config.toml
n_head = 3
n_kv_head = 3
head_dim = 96
norm = "rmsnorm"
norm_place = "pre"
positions = "rope"
tie_embeddings = true
init = "uniform"
init_std_o = 0.00589
init_std_up = 0.0338
lr = 0.00254
decay_shape = "sqrt"
train_tokens = 245200000
MLP neurons of a small language model. Each row is named by its layer, matrix (gate and up: input weights) and neuron, and shows model dimensions 0-191. Each number is 500 + 50 x the weight over its row's rms, rounded and kept within 0 to 999. Numbers have three digits each. A neuron's up and down rows have the sign that makes its largest values positive.
After each neuron's rows, "fires on" lists the tokens most often at its 100 highest values on Wikipedia text that the model never trained on; "fires after" lists the tokens most often just before its 100 highest values on Wikipedia text that the model never trained on. A number after a token or word is its count.

L7.gate236:481422452438473580469462507444565533537565560495424482502530449489430518474443451492569399400523462514573498564488522596504346508498503505477498429572507395466443548565476508534424503532403464444526507543496467426521537507531516504505464448532493599505529489509425491444444473522516516513664386474481546514534551495531457472434455542387479543437423461531446474578506559547541490428493524463473463566514538557520553527574545507448515515455501555512540475553472611539430555551521556509498435538478470520551526560530457477475497430481530447504436493562351436518443529529554490423
L7.up236:580488445566478489437523537426443503514519567550603467481478501505532557409466524566479499485526446545549480564519489502459447567491608512546544578406528411536535460480433525476463518506540360448471566449526481449504582430497534577590490452520547518555506495503478470504470553418470462605555545519442508453494508524554469463425491449494485515546442482568536392467461519476523455379543477524466477464529552489471526505526627517482562519510498523489605441551493564580464483429347544475497445497514529459534562509616543545528461474369535393526503460546527472531475563562497545490
fires on: "g" 35, "ag" 21, "v" 20, "l" 8, " by" 4
fires after: "ar" 28, " im" 10, "ie" 8, "it" 6, "ol" 5

L6.gate94:467407595496498534458518483514421487515617541487559560494581387512545546496417558533499488529468438520476473498474452550463429533521483492475491489470456585540492532499482528461596503493495541420402525581437464529470428579426489550421468494498457436483499509540382437536578556535502518551425456523439439412565473564595474487482560498533480470508504519397492510453555482584478508467540535522445502504443476490433585447519461552568517533451448511488575545618563466455462515541377559521408409467493535538532477451520511593461543379508517384542524471531537471480582466498538512484
L6.up94:495491565377525546431514604571458444519515520450485510514517563554527547430563578522481434562494466444561402486508481581496561515436495524587480436472472563519500552494569462558519571516434459598493531464426490382461401555483508496539525522506461471546460523511491542479506428529399482451587500577481471488422522463523493525388509503522546491445417537510502418488514386461516464527479514552494561493458414574444528483489565563500424455497560583528510510544532550569434510461508449501571472412403479487567509390525524522518518413531625468554395444518463481529500489553508451455
fires on: " des" 22, "res" 20, "es" 18, "are" 11, "on" 6
fires after: " p" 25, " D" 13, "p" 7, " P" 7, "ro" 6

L2.gate299:546584511442474491461486533572479447432456473584487413537546472593446516435487468493562398491475564537551512425516534525598502503525438476464427559534570479507526482496463578457508443523478577454459480492449497499577505499494421456533485496481489470499468434517458391552502456484580579542532488578452464532559394540541421573512527463500499505439465477589470518405444453464492489481567466583528466406471534492399499514501448545499498545383417457487546581568476499500515527473584563522463468586531592522470542482473578493456609489641353542466515507518515509456458476433482455504
L2.up299:549457473615466492486482607500440567375480391502470571582532507432477574515595483479493492394465523460478560475386453496615462486519490494498530491583487482502494484579509522439437447447441478460499515573575507397563511594489501492488461566538531553527562434513496486579493462467509471516418549458457587589442489470499389539533476444463526444469461536527479457561499446530538447483421483489590527546529563546516586470572549486489578481501418472470525492503510457468472405460610504461458503585473472457459529536460509501429524424528469519496494463630415511429509470445459513471
fires on: "ge" 30, "e" 24, " of" 10, "che" 7, "le" 5
fires after: "an" 20, "ik" 17, "or" 14, "%" 7, "ar" 7, "ov" 7

L6.gate499:475494467489447399482541493450597508501465451443543490459585400518477430539466533396474477414427586504549578554502561532467435487440453510483643577535514590486490640516535463543482505492465429444471484512514463509480466583523492506494512541488522400524512522540537527493565561503521496535447549475407459514486503520564602550503510566466511588452468621467465581557465511536480467449527553587477511408524454554524491433540480650481459568492489536535459455560476543458589477498477493485420518417459497553492468465567540561462488513557398534431526513402503476513488411471515468548
L6.up499:445508401496462521529481627573562518413546536566445483407417543366382464433512444525442499491489525510442515490520377503543448498499507496498438537498444532500438494437553401523413561488559494514469397537443428437465510483447484535526523462478555440503476558486541558520520556476433600467495429461443543526380518492489549535474474521400554553517527404487525520499468491512536516572502426494468437497435504415508594473496557512475458526511437403444526417496494562471495508543563438589452579568397516496448501555569513518514497505526539531451389501553508506495534462442512479461
fires on: "ow" 27, "ar" 10, "ity" 9, "th" 7, "ant" 7
fires after: " H" 17, " h" 14, "ir" 12, " w" 7

L6.gate128:426465566485436536502537597461555500510518530514520430475473446571528545575529528522455434526571528490437460487488494553531475466450484513544504497426414417570498505496492523528635483512418530431507565554476460488506482405550516536471508496464468521551425583524502526484532588411515472528503487513483380473537551508565568561465401490439516516453461502454567505538591454519491418480447611525565540498455522515493562466549588609609410605458544450457528496515503470447513506469547462459414547548499579453542565512508531563512391524509542493539406532471513555432432590465423557431
L6.up128:430502517507420488573498446535594501549492625409509458513553567515573407429453542434543510474510485430410507429434535607513478585494545564564489485535499477609437477506528437546492478600557509551533514483469535486458544487579508519566477501570446500498436477556532413526530559503464523462382452569566474487417562498590449515446554574503448540479389521493490575563508523547490580501493447538482442463507495555456472377587520549540445459482540523505458430491560520476453508511596551472569544569471480436471542552469430470536524470482492522525577507449418480462576504565471489564
fires on: "os" 83
fires after: " p" 15, "p" 13, " cl" 10, "pp" 8, " comp" 5, " l" 4

L2.gate472:573544514546450495522449439476473398567470505492478448548446443440424467546466530518453467514450486566502463495537538502501603541424542480503461499461444530495451526557490502484490545471453562578528516462488545436574533505436412548569492368586545475512486536482497492547525473559517429538499511536543460519497571477592506467467548450466482499386408483397386474541606534463464564453453542491518477514448451499528473449515477475439597430417471556489414511440439436619528605570541586532487542456502580557548450556566507590461550448591493464387517515521503527565516434527508504492
L2.up472:444429503526500514567530421501475392561473447534502476464564520478508479419485559542595532486624514482462517442563474520457576606450518552513532550513444518515503483559577453470481480428508531454504493419401623569513541461500456479572520458497474443538389515374576494441590486542534541422421462535596476477472545497532549592414521473517569612535522443504419459481569507480562513495487519586544594525499540550406487427498467497556525535452497476472444503493461493489504481492554476465418549441493483485466460522545513523470457509484553548440412605501608563486527574479485426512
fires on: "el" 36, "S" 13, "ud" 10, "2" 8, "d" 8, " " 5
fires after: " B" 17, " R" 13, "R" 10, "U" 9, " H" 6, "y" 6

L7.gate306:517525547605481527512478527405500519446538566498457534556511452532436537489459511498559546506554468439466492509517527509491540513428446462516485490392543558471473439527449449530553419495495547506504477407498453544432448336531517549508547499512473402469586561496446531505441623540550505531484560587477586484434478485487394488487407599497478446522509589585499476446505460472445500487527478559522491437568514522435464570583585483562563521487436444467467456534509425450588561517376386572475541590489488473510537500495561511440561479547447486430503518489578557493518534434522483590
L7.up306:473585439539539429465651594441438523505427546496454471551475538578565475477526536478479479456431595501503493467554485458488538443456500563567453549465458520479527408475551485492576434516530540524464489502484473483563570620496501454438472507463595526462432459514523460483534492472436454506431441514655526601522513557547506513457489500508599635462511391549443470536561433445495470517406494501545496480440521519540488445409384492545500451478553465480526477527484508530442444500578479567458503567485550547419521519490481460500502549533554579494511560576395416476456455457445496495
fires on: "2" 37, "9" 16, "1" 14, " " 13, "0" 9
fires after: "0" 29, "–" 26, "|" 12, " " 8, "1" 7, "9" 6

L2.gate18:541533496510410522520461500502513505502455510594436490487451495491547550462501483583477481563448529466514430548520592456615519420612498529468525485459562590508483498543507453449524563452437470494523591521451534386521553500504498496447526522607622438504535417501510480514476481494401387478570478493516510577416416550505505474403545519549462470532499493495439472555536503492533578450493497533583472575436429511467481499568520525554552421426376521508404509565494497514542554514581546469433469472446602533566569570510466539558467407531512568504488428543425495551506526545468456593
L2.up18:434460482455423515563512537639508539437577526498489453500446392477478550431513486503534486503563513554539515451507472508492565505506417455448484458398500476524435503488459547543456469518498478435463483470524507591542463508612520519468511468506499453513512440522579624519474493549596466523514524392482658458521486460362530483548557429488561550503504509515487470497399476571550544433620478547374466521589490424527398478487421472485516455524491519436518495458452486550498554420453584491536510436454455460467554448504470579538461510474570519444471482450440515594437561518507527462
fires on: " " 100
fires after: " |" 82, ";" 15

L2.gate351:491539492464521490552482471421520516577571577465434520403454415568480503538485546457528566411481499457548464522456463538428517516451472485516538444458529509570570569433506557402530511551482486454448460556440495517511501526545564490506413445560488558468552572620522416425452521488514433447493444614409481454482445587550457514498471448472449410478486505481492575509456510554496427526508523431513445458485520498453538538447590616530459486389456435453542532544434540533518470511507534570476398500546542502501463528488540501512481494511471455475376502528543526536349364468594511509
L2.up351:531505578533473463467573487504541462472459550523421581498556473563492491424505572562480514458578458511529424561509430509473481527528464494520561453573493538552493486530595496477496546491538528414489458544463519504545544578386570571470438509502527564469502414538496502482549466462445468599467521415444335435483515580463446597448427523513555521530462492549492471549484539543470474426388501541441443529534488471543495422542561520431508535360555563502522427507524485507513443463419447553456473529458472546497489449501496516400512559471502584468410360534468602441477442477513498544
fires on: "ces" 19, "age" 11, "it" 11, "ess" 8, "es" 7, "ced" 7
fires after: "u" 50, "en" 14, "l" 7, "ic" 5, "in" 4, "an" 4

L2.gate117:554467470486428515489502438481487463463518466534526530485522532513444483583521484470462539539532525478593497533443494555513546407489469448465528517492365520573448529507538488468492517487468412427529565464448523479572514448581476540503565511551537489455512518435463457494490548432484565465489513563435604585516395450470485540503501453565528537562549546583505459523577388490551408529529417521572507567563596488515444497601492548493431598516553441392536463587529515543486519497514602512456515510468468479494474551567525562458498530386349395402547465476385464528529533508502493498
L2.up117:471490439578448400483514557478435386523552581509377501494578565474385546502501448439516563525465557457541440459482528551539509545512501525544494506564460544534566507443551449443460487563509564525394502449515528513513468503553534539435506552535484539452568553450527538605458456498451579603426572482403503429497461484429451494514534446496555475564456470567599518495424468445477450538421483510505472569475546577507463469507561480446473532557589548547536513523574515528556500500509462456507471486480470443454541545511453527369511454508455431491497546607369463509448477503531559394
fires on: "ge" 53, "z" 23, "te" 7, "ley" 7, "le" 6
fires after: "le" 14, "an" 11, "en" 10, "e" 8, " a" 7, "or" 7

L2.gate456:398545506430412520482514503465432488517484534426538548464480501557412515444452438524489445544462492464553527480471421527493505504521442503523467548620483510563502551509403537572515555478517560484406520548450490472593601450492435544630479522431441535483505459478420510448457546444498418575519561491491554503480527518451491579476506553622441539413506560559454565384514495545511541501506452497468408478511548496518393575519508450532548526419422469413476429461477423429550526474571491512464552471560483404484497423428607568494465453556530542448544482532495440532477497488534561553
L2.up456:486505404474454439516457562541548506456545411520436424405477414498429509442520527527478473430523506444588563473483555469554466472525494461500518470589604443572480494600502499508498451484438532493461384497453480490496519564570526505527533623488414430509575517469480445516491521496478608592445497532545481517523549510508507490624435499557555466472524405421498569532464499519518513497444480497462471603470470539496492478456410463500600469482498583480469579543457469549473516528519505417344582497424457535517477418460522506553531539589458490459381490566465517497417476541470434492
fires on: "s" 70, "," 22
fires after: "os" 25, "us" 16, "0" 11, "9" 7, "our" 5, "ut" 4

L2.gate55:507478523543475540464500582492501494518488528471434516670438489524469617549478504523520571572518480546480493405541529543485476558574499462542484449464515442466455463556481383383598428556442576557541525568542554450544444528440550513453533485536545440586422547508565464436550425467471474536506507507518427470605528435521587468466559491501594486549476493491481530443501420466486473429443517468584508489480538548480486415547451551443479511418517407411484481495473458493552474578536623500394469454481518469511533496452536609517530484398492529452509538562525492431465496506501553571
L2.up55:444513410457495512585424491509542438480524487506504447424493497566440482597507513487561389575530463487504439473438546455548503441532544412497522433543561487508569480465475486489449576527517473508475528466412568500506473453605495580464534553513384466540456445487461501504536480461424485507498497564471463472492473464547507508426567544534479494462389617604517540420471519522540458438496438488508495464445596554494472391559530494520498531578549472592496533456511494621478536511459399487491390487524438379433671452562527458482546516557536480477526482460512570521521511498478556453
fires on: "res" 28, "x" 20, "os" 19, "rom" 15, "ro" 14
fires after: " p" 54, "P" 14, " E" 9, "p" 8, "ro" 6

L6.gate428:644576435510459483487520540498474555561520546580544531610490526502530510529491516494536445462462444482551433454501449567516555419501511477544431440452469570530512495446413450379462481507449569480570493550527523561612529555469506539513533485492506464523468516499440567391526502451541446554395455479507533480609482477500512470450463505441432467492483430560466500512514497493524493484475584544547464489377604519547460437496592589552537411504536426497518519550446516554494593470598532511472504506602443523490521445591510588405562540411460519432509507461414485564495578531480507491
L6.up428:558449524487538607533462540436431526539515496564510510518537485467533470531398461449546467409481461471456522529482391469524431511513528550442528521519515500446556497444495419626504466537480545544511530503495537485437556592400498516530521573386502573533403631500497465410507452459495493496511554447523454462445508502514463492435368438492439584526471559577506592476545552435565401536487528472492524480484528504496496472495581456552469434445512454487496569530537508435515510492471504549484562600540474610532496566510439455553483374366465510484383562490461504507416505489475498518
fires on: " with" 25, "ith" 17, "ubl" 12, "rom" 12, "ew" 5
fires after: "," 27, " p" 18, " L" 8, " W" 7, "w" 5, " v" 5

L2.gate440:493532610507449479459575490640519501433510558451492497591471586555471514480441487577533503589622430487548451573479509532512523497459449434555545389504520571468487458542476521488519505523424407487486454526467545535453463457382494530467410508492502520421562519483408498468508529581431472481598553520461482481472601520528485445507432460575479518539512518514639438523581464487483478487437587467542505448546493543515474507576584516545520487503445418488556372506463386556539559501531542535464530498474567504504539542461511470510507425466475494528507485530525456458477415488442636460
L2.up440:479536553484443604508510532477525470681509497426466463502483481461482553465502567595582501460543467476531528491479522376446476506404561395507554487490552446437394520498469529411398450642603461475454460526546606557584498545460455548517532519491538531515415529457453537498477403466470507560506562509519502480540559597484512416504479522474526536466464507508509515499495481414490535533551557489498495462472516548533515535507471423454451538514442412352517450382473458545472571497531473579445501472574502423530516526529577565552562488477565488490469528533517496498492550456555490549
fires on: "$" 17, "or" 16, "ob" 13, "ap" 13, "ot" 8, "." 7
fires after: " N" 27, " " 16, "l" 11, " n" 6, " p" 5, "N" 5

L6.gate242:476510499490497490514475434545429504485541455535480560441503439552550433486502574472587498514511503479458526449406560616441442429614476487506554504505505483430508549545527520385396551520512482461535445510468542550593477528491482508641512428467513546401538508466539532467547586494525494492498429509557499409438430497505505515482504547467488552457463489518554504393509489467548489536389512531545605463563485626467499441568458496440507524498419494450541558585488453533478431446456454495499469397538550415539626519531508495452491563465518514364439499591557558544543521460543462514
L6.up242:556546519631478475527479503434421511549455403612522490420454529546462462630434466477546465466521549544525501530408503565456554465524587546516483472481530515590504418598529510393425521577450492584485542441552527602537503540473464475556565478549581527411552536515493507422462483494542490453513567552525482469506519534541461421575475553510474461558560452496516438453517356423512648466470490503492548456541488502453493445534459471495540484534423524524552508486501459514566485512409435485430478505514554530528599553529576464437501534496485512477557613536572501491513470442491504444
fires on: "tern" 35, "it" 12, "ip" 11, "ig" 8, "I" 8
fires after: " In" 15, " in" 15, "ic" 8, " V" 7, "In" 5

L2.gate47:490492522538523463522466372486446542490535504522545475432485489545467494551455532588474470510486445439547531428443431427349528548486402506533451509480491584485534573506590570486492545549571485504499513503565451439480430530563476510537534480494515544476556581408570447562453528497529471524472425577464481497501417519449478547527471519475508433553519471372441514383547468568540480441554477415600486506520511574488485482574497444594479469523561507474445581538359596455496466414448534554511395488471549496548489413575494582496519436515453455461557448474510541525511456554514454478
L2.up47:470487429614440553545509544463506476541526531373465482437546455390434463611464491556448440519512554524522485535505554424440531620460439469535552418432477534488442596517527470487448493419501480493445510521584520513466515475473501561523490464433454598543489504446592556549423437465436587440488493566409501501584440498439485476448498502510513466556503494456504556492465522428475477545444464462510584554526512492511492490575558574571475511522451570461561549429411580557548504497540517490453423551432516477492388479525525561555548452530485404482525522434402460528474521602559476510
fires on: "t" 43, "d" 27, "s" 13, "st" 5
fires after: " in" 18, " ex" 10, "rit" 9, "s" 7, "x" 7

L2.gate313:483455486532433449541501472510580554491570581475428470485487514523494553546507579447493645436577508483488428482484491554474493526447427507593485552497485494490488536560527573450436373546487557460524527495477635520448494555514547470498558462482543515432553540534443429505511539610423600482495450562582477531454498528541534511537421529526524514456488495527530498451535567560508497510451484407454516412497508533504533501521590620498363454487459387482444461477471603464575498471544428467526513472557563478488555440446520504477512503530424469468475396630484408566453524463518479496
L2.up313:502544391465503527553493491409429529555499528498504458470585463557495491549547538466502495516545437578538545462541480440461440533434463541477546528471435475503502548441525464542500429516423437411539435463528595613455497494494520507581493456485483450479568494508462592544503510515496468564511486520549528403541547545489585530469343505417358505455459521512456533454479474468490604557575464472472551430474562521601562600610521497537516521523454559398480437428500542481539475446575417471551560494475433454484576558539530563474532554521446501514458510543459483553467513494520435387
fires on: "l" 19, "er" 13, "te" 10, "all" 9, "g" 5
fires after: " V" 18, "ir" 14, "ar" 13, "u" 9, "ol" 6, "v" 6

L7.gate46:476557534452481449570581479528438506410516482486459466545556611570501440542391509559474520484496487520464497614448400420521500597579431449471482533534428571562449443456452532503519471543494492440396409495519501533401489445480416620550495448554460521424474529517460476543387552445592480476460513542397419510477530447465480356433471510445414532518509427478548504530515416481506476509516465477569499439494521469582509440476529515481480506481460473473540500487440513455558526420509575525523504573520541508495561552546491505505462539406534526512469464560584528507428517465529566593
L7.up46:567526547410416531566607473485495564535453561492535505503495534562483455502503437464494439548407471450491492522481456460451502475484446497538497449470499510505444447510516528473475490532532504526467504514523478482506451426569480565502397493520499454582462474456463507419531528433618503427456559456465451509569543362548437452511419515445549449503489523495483591503467564518544557470416546489475596544508547454492520412511596496492589581489493480487506445549482451462519475471469473482597469527587493454527523451501470552422447658485396430530678506609480564444445478539450532509
fires on: "p" 83
fires after: "or" 16, "t" 10, "ter" 9, "em" 8, "s" 7

L2.gate423:596488512547427523543400529480433495480545460456510520590517390465443534559527503441532535527575449564426441524504561522584514511503483442593429462449485536445437540446452428454413505447555505543500514521509531523557476520506490467523603489542509491548505450493504600437507476533440529498560528470550527450603467492571538526550453560469557490501543528539414413528430405415526550499474464545592456455515531504515503487631527542456588489427478487410450481588510527530520564433527471569544522406540448541446596586495473590446454426452502466504461405542476592443462505519528493500
L2.up423:525447419419430476511500402558572526514420531502578537520530374552516518538592406501461542469510527480587586523576556497399473472510449567430488525540459488561574563534481483559419547527508577373549439434480530553478491412538501433530454516501403500466439505488511565592440521550484456416521502489517552466509451525482467477470526577539458521525591473509566510579443521548562531574517432510478460489526522503504465527463599518436410581611568487441451557543549453532526485547535531520475472405512517547467514459478528441537424534545405529463438442466588494478506485504486563490
fires on: "er" 46, " " 25, "a" 15, "f" 7
fires after: " |" 24, "ord" 14, "ent" 11, "ill" 10, "ric" 6, "ast" 5

L2.gate59:598559455482519430501483487510502556484539503503478503515525515355549582567457507570474538448512499510534601516503421520438512496388447433477566490490505513505478537515500464478529454559479439424465607461446451537567557539529574459541570460518505492409476551515537428461522532550522480450505410506530454456476402426515457541521517524501462425540478620474559538569496402513521618429442549591497461442567534481535473519573474490534490472455492463529513584490512552485472595446442461475505495516474462451463427465499476551485445553559430465524554466571558541600544342398497574487
L2.up59:492531455553535475429448540476557505496534459494511435433559460551595579555365532545497535438522446562389516501611526471534470512557558478504551528487485457517487438534498446465394503562471480441491505541522536484422508523450492468501490535479507543424408517419436558571500586506487506441478546454473557582575373420498544552417434465510496563452490537543489504496473532497544467473386528448540516436522527576424511459558409455540438610580610475467524507467485510524467507543392465498555530460467456367515471563518505525510532514495497508443487513450570453575601457576491487504
fires on: "any" 23, "at" 18, "ater" 10, "te" 9, "an" 6
fires after: " W" 23, " comp" 17, "p" 8, " w" 8, " se" 8, "ro" 8

L2.gate469:484440497480398494464417526491444488498506518476566534565415515466502526432525486557501506473554499604446489510482492506544507577480425527551568463484515485416424552390446506566521466519384584472438382505502572573452521468414552455590495536496500513532493550537526461442450515547523512509578495496510417510550476441524561510538423542474526528545601418518584560517451534502528465412450432547497354538516481470518517585492454493499537554499571458496437528425521512530600490516498418511508502499381427615487519498565552431563499534512398494534545454552497597523574466469508453550
L2.up469:512502506513509448497497429497570527594465419406477454399505519523520506515572555498555561536520489464437490452456523427394487618495531477422489520494467456466531454531446481466585455545469512466566496468563460479494510433451493400535528518543561448479479519438462560584485518458466502481466559473528460513461455506541538452538470561413557480536582444464537556537621502412476565530439472537499484495593511518566550472534428647581577460426507491508451412441596523525440534481520577448515573543460515493509474503434549490496570652521555529567460461491462538515583422503405520446
fires on: "w" 31, "ent" 27, "a" 13, "b" 9, "h" 8, "ation" 6
fires after: " S" 33, " ev" 13, " s" 11, "S" 9, "v" 8, " Al" 6

L6.gate77:533501486430514568452460437478543457529511642536432522460495462487593572532532471518585480464497458534537511569462530510461512492492469422528466513444504533504535542455541493586451568474588394498467482448471498545584470579511482455370520588547555428463493518537589452523488526477452497501437494423509481495523471557571465451454474405378489557550536564509518414504544508425553523415448574498568522493492521530485385460517593509547571476574514465458480452606481542503469564532618447445471551564569494490517551575549508619449547405479478453474489530495436531525517424509552522482
L6.up77:542589401552562500483465499483562521483574446491471536408516542432497479478474535570525484517533403443605490559544620432484517503472525475454389488499511496466532658441515443467457480437568420474547495509587474490450543557486506493526521498539528473485607556527455536537470554391473505495420413493432527500444420446513449486540494573479420446574578514538422621556551427498519495562525516537453538429554505540504540431389553480501440448451410461495513523532480497490514502528528481571462572474516574452526535506569499421554563508522402512506430542537462427480508448533446484495
fires on: "iv" 14, "ov" 11, "ow" 11, "ock" 9, "ight" 9, "ice" 7
fires after: " l" 25, " L" 21, " H" 12, " h" 7, " v" 5, " w" 4

L7.gate274:540572539488501531436435545535512434472527555544518532511511503591498562492508525488491539492520441458497528496507567574455448457538467404529581432472534475541531495547511473513479393416443522484522372422493530455547468525504508483500599449498524537449488534388485489525566592491543603446532527562463498497517474449574509467411423475460464500496529358579519460496487479431538446536471520551497575548428517613430493426508550501442527413488481437513656539557549441504512424496546478487476487493524441536489480452483495462378564534457443369394499521538457479548556476504535583453
L7.up274:519521563449424478437521504468405530423577416484517621471625408546453582547489571423517430500421558558574485535491589523514429502499478444489527435481521603460432463546456467548420566526516548467529487469487489498515469519496500522407544478476483521500449555464507543392451488435523503478497470514536580510559474450613452415525397530501502594492498524544571554469577607477470444471512556474514501508497541543504489538509513531503580458516476601429591538531557524480465514480453565533509492452651508461504489461567539482502440484482457411465400473422471519493484432414485497526
fires on: "tern" 33, "g" 22, "im" 12, "ber" 6
fires after: " In" 15, " in" 13, "ar" 7, "i" 6, "In" 5, "st" 4

L6.gate414:453387513488437461527654505445398492542504503456479571482470491486536469587519569451511583464506436437445473493500483558531539541403536477583510484469507549485503443491441397443518505511540409445453462527520467437489421487408514541536410499518568465451494478532492529450508611508446458487501502499490402489463512528616460495524379522486486487472491455519525425470578524409504409404537537462477559478528554569471538506632458517584502453496474509398553515496536483524463537566427483459458500504521465555457467448473569558503503458437546521529536475478498536602468378524388526451
L6.up414:427419452494506537493566466522559445470569526500461436494466493427532484505467465485532592518538466527493520529561403549463579518413537435500551460400452520567422577505440473563538409570563620499500503508573462519487451435425527582514436449487522492442585476448491494532473505543481541449452517475426592482482557534469416426467474416473476538527477442567609484580443629440454547591532462516466472466532548493555492530528594477539467555471506477476458444397490468560536478420509545419473388528512435500488426462474539553515477503553499526485454470505458495497429416535452390527
fires on: "l" 23, "cc" 20, "b" 17, "c" 12, "i" 10, "ro" 8
fires after: " A" 32, " G" 21, " a" 14, " g" 7, "A" 6, "G" 5

L2.gate188:608468378436479565569529458538540581564465598469538539555497461574544532446567528461485474464500494463473631531443505551532461431493521514551521477557469479594522408644456486528479553442509461528517524539523434503510488542572529497480466483508537505497524502518427445480468538476496474479484411499595490613509494473537495473407440486499445488484489533415572430378473543609550500481460396521513577547470494472468507501514567569535540577631478449551498463454544537541574485542400489494454418445577536478432441477438462474416485513439499521479471520537570536590517470535537510494
L2.up188:490530575547462532485509526463507541536476630573442545510527465486498488482493442528548445479417485537514400643416480513475491524612506493507488453551485506524550447439451450593411484477491501452447487588527619544537504561508466534555460480537554551486529521537491456407459457432486482438535560390465450531555450547483463466435428521534562578513539525425555547519532466424550476517485469454471515467530520562531516470502529512502524532475482505540512555384631482375617478506322516583566513534494487434493528569516516421573472523516487520583478527567487511489525493504561545531
fires on: "iv" 30, "or" 19, "a" 16, "ies" 13, "it" 13, "o" 5
fires after: "ce" 17, " c" 13, "amp" 9, "ec" 8, " spec" 7, "st" 7

L6.gate478:509514423439483595540549450396481517489555529433497433523431409474508439438537529616592567485543478433533397464459539492503479576513481522470469564412504428442511481546462473528529535505488429506525477541534512501529522475518603466461526487623557484565388514483461511483525528474534528536412450600507643423484492385571531470447478580478595429404473439472463459411581472443471479399466516513525478505547591560470483471503553469527494543520523472484596459457513546524549457413459471455498439505481428513407460500500569565557553462516470453504531523519517478527520471464542472441
L6.up478:525516582480571487426519535371506520546457506510508450547587483627559480487578515444540424446520466471538451542616511511619541459448475458522478478547521520513504557467453416568518478519436551368504521409482438475483581558413553522479517517472536495507511462452511445475436496498508416498544514553552576552410476588519555475525530318458495477535605526584522486511431495545514633515522473464517517519556476411484480494482533459544568530424503527537456522500511468502492493520513452596527494560501537549558570483617489427550464495480517553414542534498417493555484482550508495533
fires on: "2" 23, "v" 17, "1" 12, "0" 11, "ific" 8, "9" 6
fires after: "0" 29, " in" 16, "9" 13, "–" 11, "ign" 8, "8" 6

L2.gate357:528537510481467544516406575446474471483545540596475516561472513425439508488407511516495512538491481554442411519512457491517530464345429476607533412482539486534540458430451498505602528556466530518504536535441609532533409437506487516514501535491528537422560531478503456550445444551537427405477570503454565418536481431535547523472539504504554459438492619502511476443462510495505451450509366524530423473379482526486486436613461547530505512532515464472549462475566430476524556488553485531441484458425446440445471488499486545420562578477478421525581567438534575505597487436532460502
L2.up357:463439442541525439534520446432491431469549539506470451487551592520472514484438486460454382489562510575524503489580511523520579452476521492493413501535394504483394467427536463470533448417534506617459560416549561471512561483441461576544549499531547537518509531501532470468594514495553518449461563475449545461503536475556552515568430339447497405534453440604556541471465496527495468517491414550550515498586492528443536421577499491486458505402544458444540486554511530498453574538455468441575486427566525537497540560510508455481521562486531537570434589505622470469464490532434565446
fires on: "orn" 59, "=" 7, "merican" 7, "an" 7, "ince" 6
fires after: "b" 27, " b" 24, " Sp" 9, "A" 7, "r" 6, " B" 5

L7.gate488:584543503465467472504555479535543533578444572570415588533468495502486472459475535404558461532614482480565528509498502511431555475463487499631579460528505539557477476486421490559516525546487497463479547472556541452413502489566555446400464371490589410522590486520394466466587502533545594545502541584461474499559544459578478429490479480528562508460502448575518375404471469625499520531501540461499549514466514467490456520545463587493501353524488486532501537622465519545453447552544526559497454527503452536526453449454499503487470465417451442498448570491498538482547484495552519475
L7.up488:471532478475510486508512473511508495554395576607575486464427563532557546503470467582456505533445574467494539513525612519459527541541447501462486437497460507495425556446473501389544576521550540546466455514476436591521482466530591601515411395545541467505624438527432472550522510540485493464525431535531465551450489467481539543460579532529485423499525463541524491560481479444484577548491436399502493523537521434444548448475447516442419596475556462467451413516466457507455370477582573486463549526423522439556516489520525604633470527539498551485587420478513487484515570444494532507
fires on: "ep" 22, " would" 14, "ould" 12, "ay" 12, "id" 12
fires after: " d" 35, " m" 12, " c" 9

L6.gate31:455536416527519500503446436521537590467565486525450491471421546514536626525554461601534508538486436478446584468478541529498565504442520576445478537568533549605517562476491467422522464494574535480429406444509471550479452482475508566400412461526413494513513610544449555566554502557522438482460442470490551546569532445517525558454512481478401556519548529510455433572472525497452520519467545565555483611604549531437531474537466542571511502568548454504567576490412461485495457493490526435462467568578475387392514410498521529543455459481490586514556481508604555474498481523498542520
L6.up31:486548430584515538489486454473504532614468423451488414509543438550536546457430451542536462508465530577518464495563569512525484539427574491541490519465422524394487526499458474547489512413540429577560455534487483550477512488557607492506352551497523490474529554482633582563518492466550502520514518450539561602516483559542468486540479501453448499549510404468532537499429369409528546543579536472580479542439479438461503499508510448459411463565450423516510477499576509565504513451491512556465522531433549528488477385381511565530487493505509487559511487571518568505509489616550602496
fires on: "ar" 32, "b" 10, "oll" 9, "-" 9, "rit" 7
fires after: " e" 16, " (" 9, " T" 9, ")\n" 8, " E" 7, " B" 7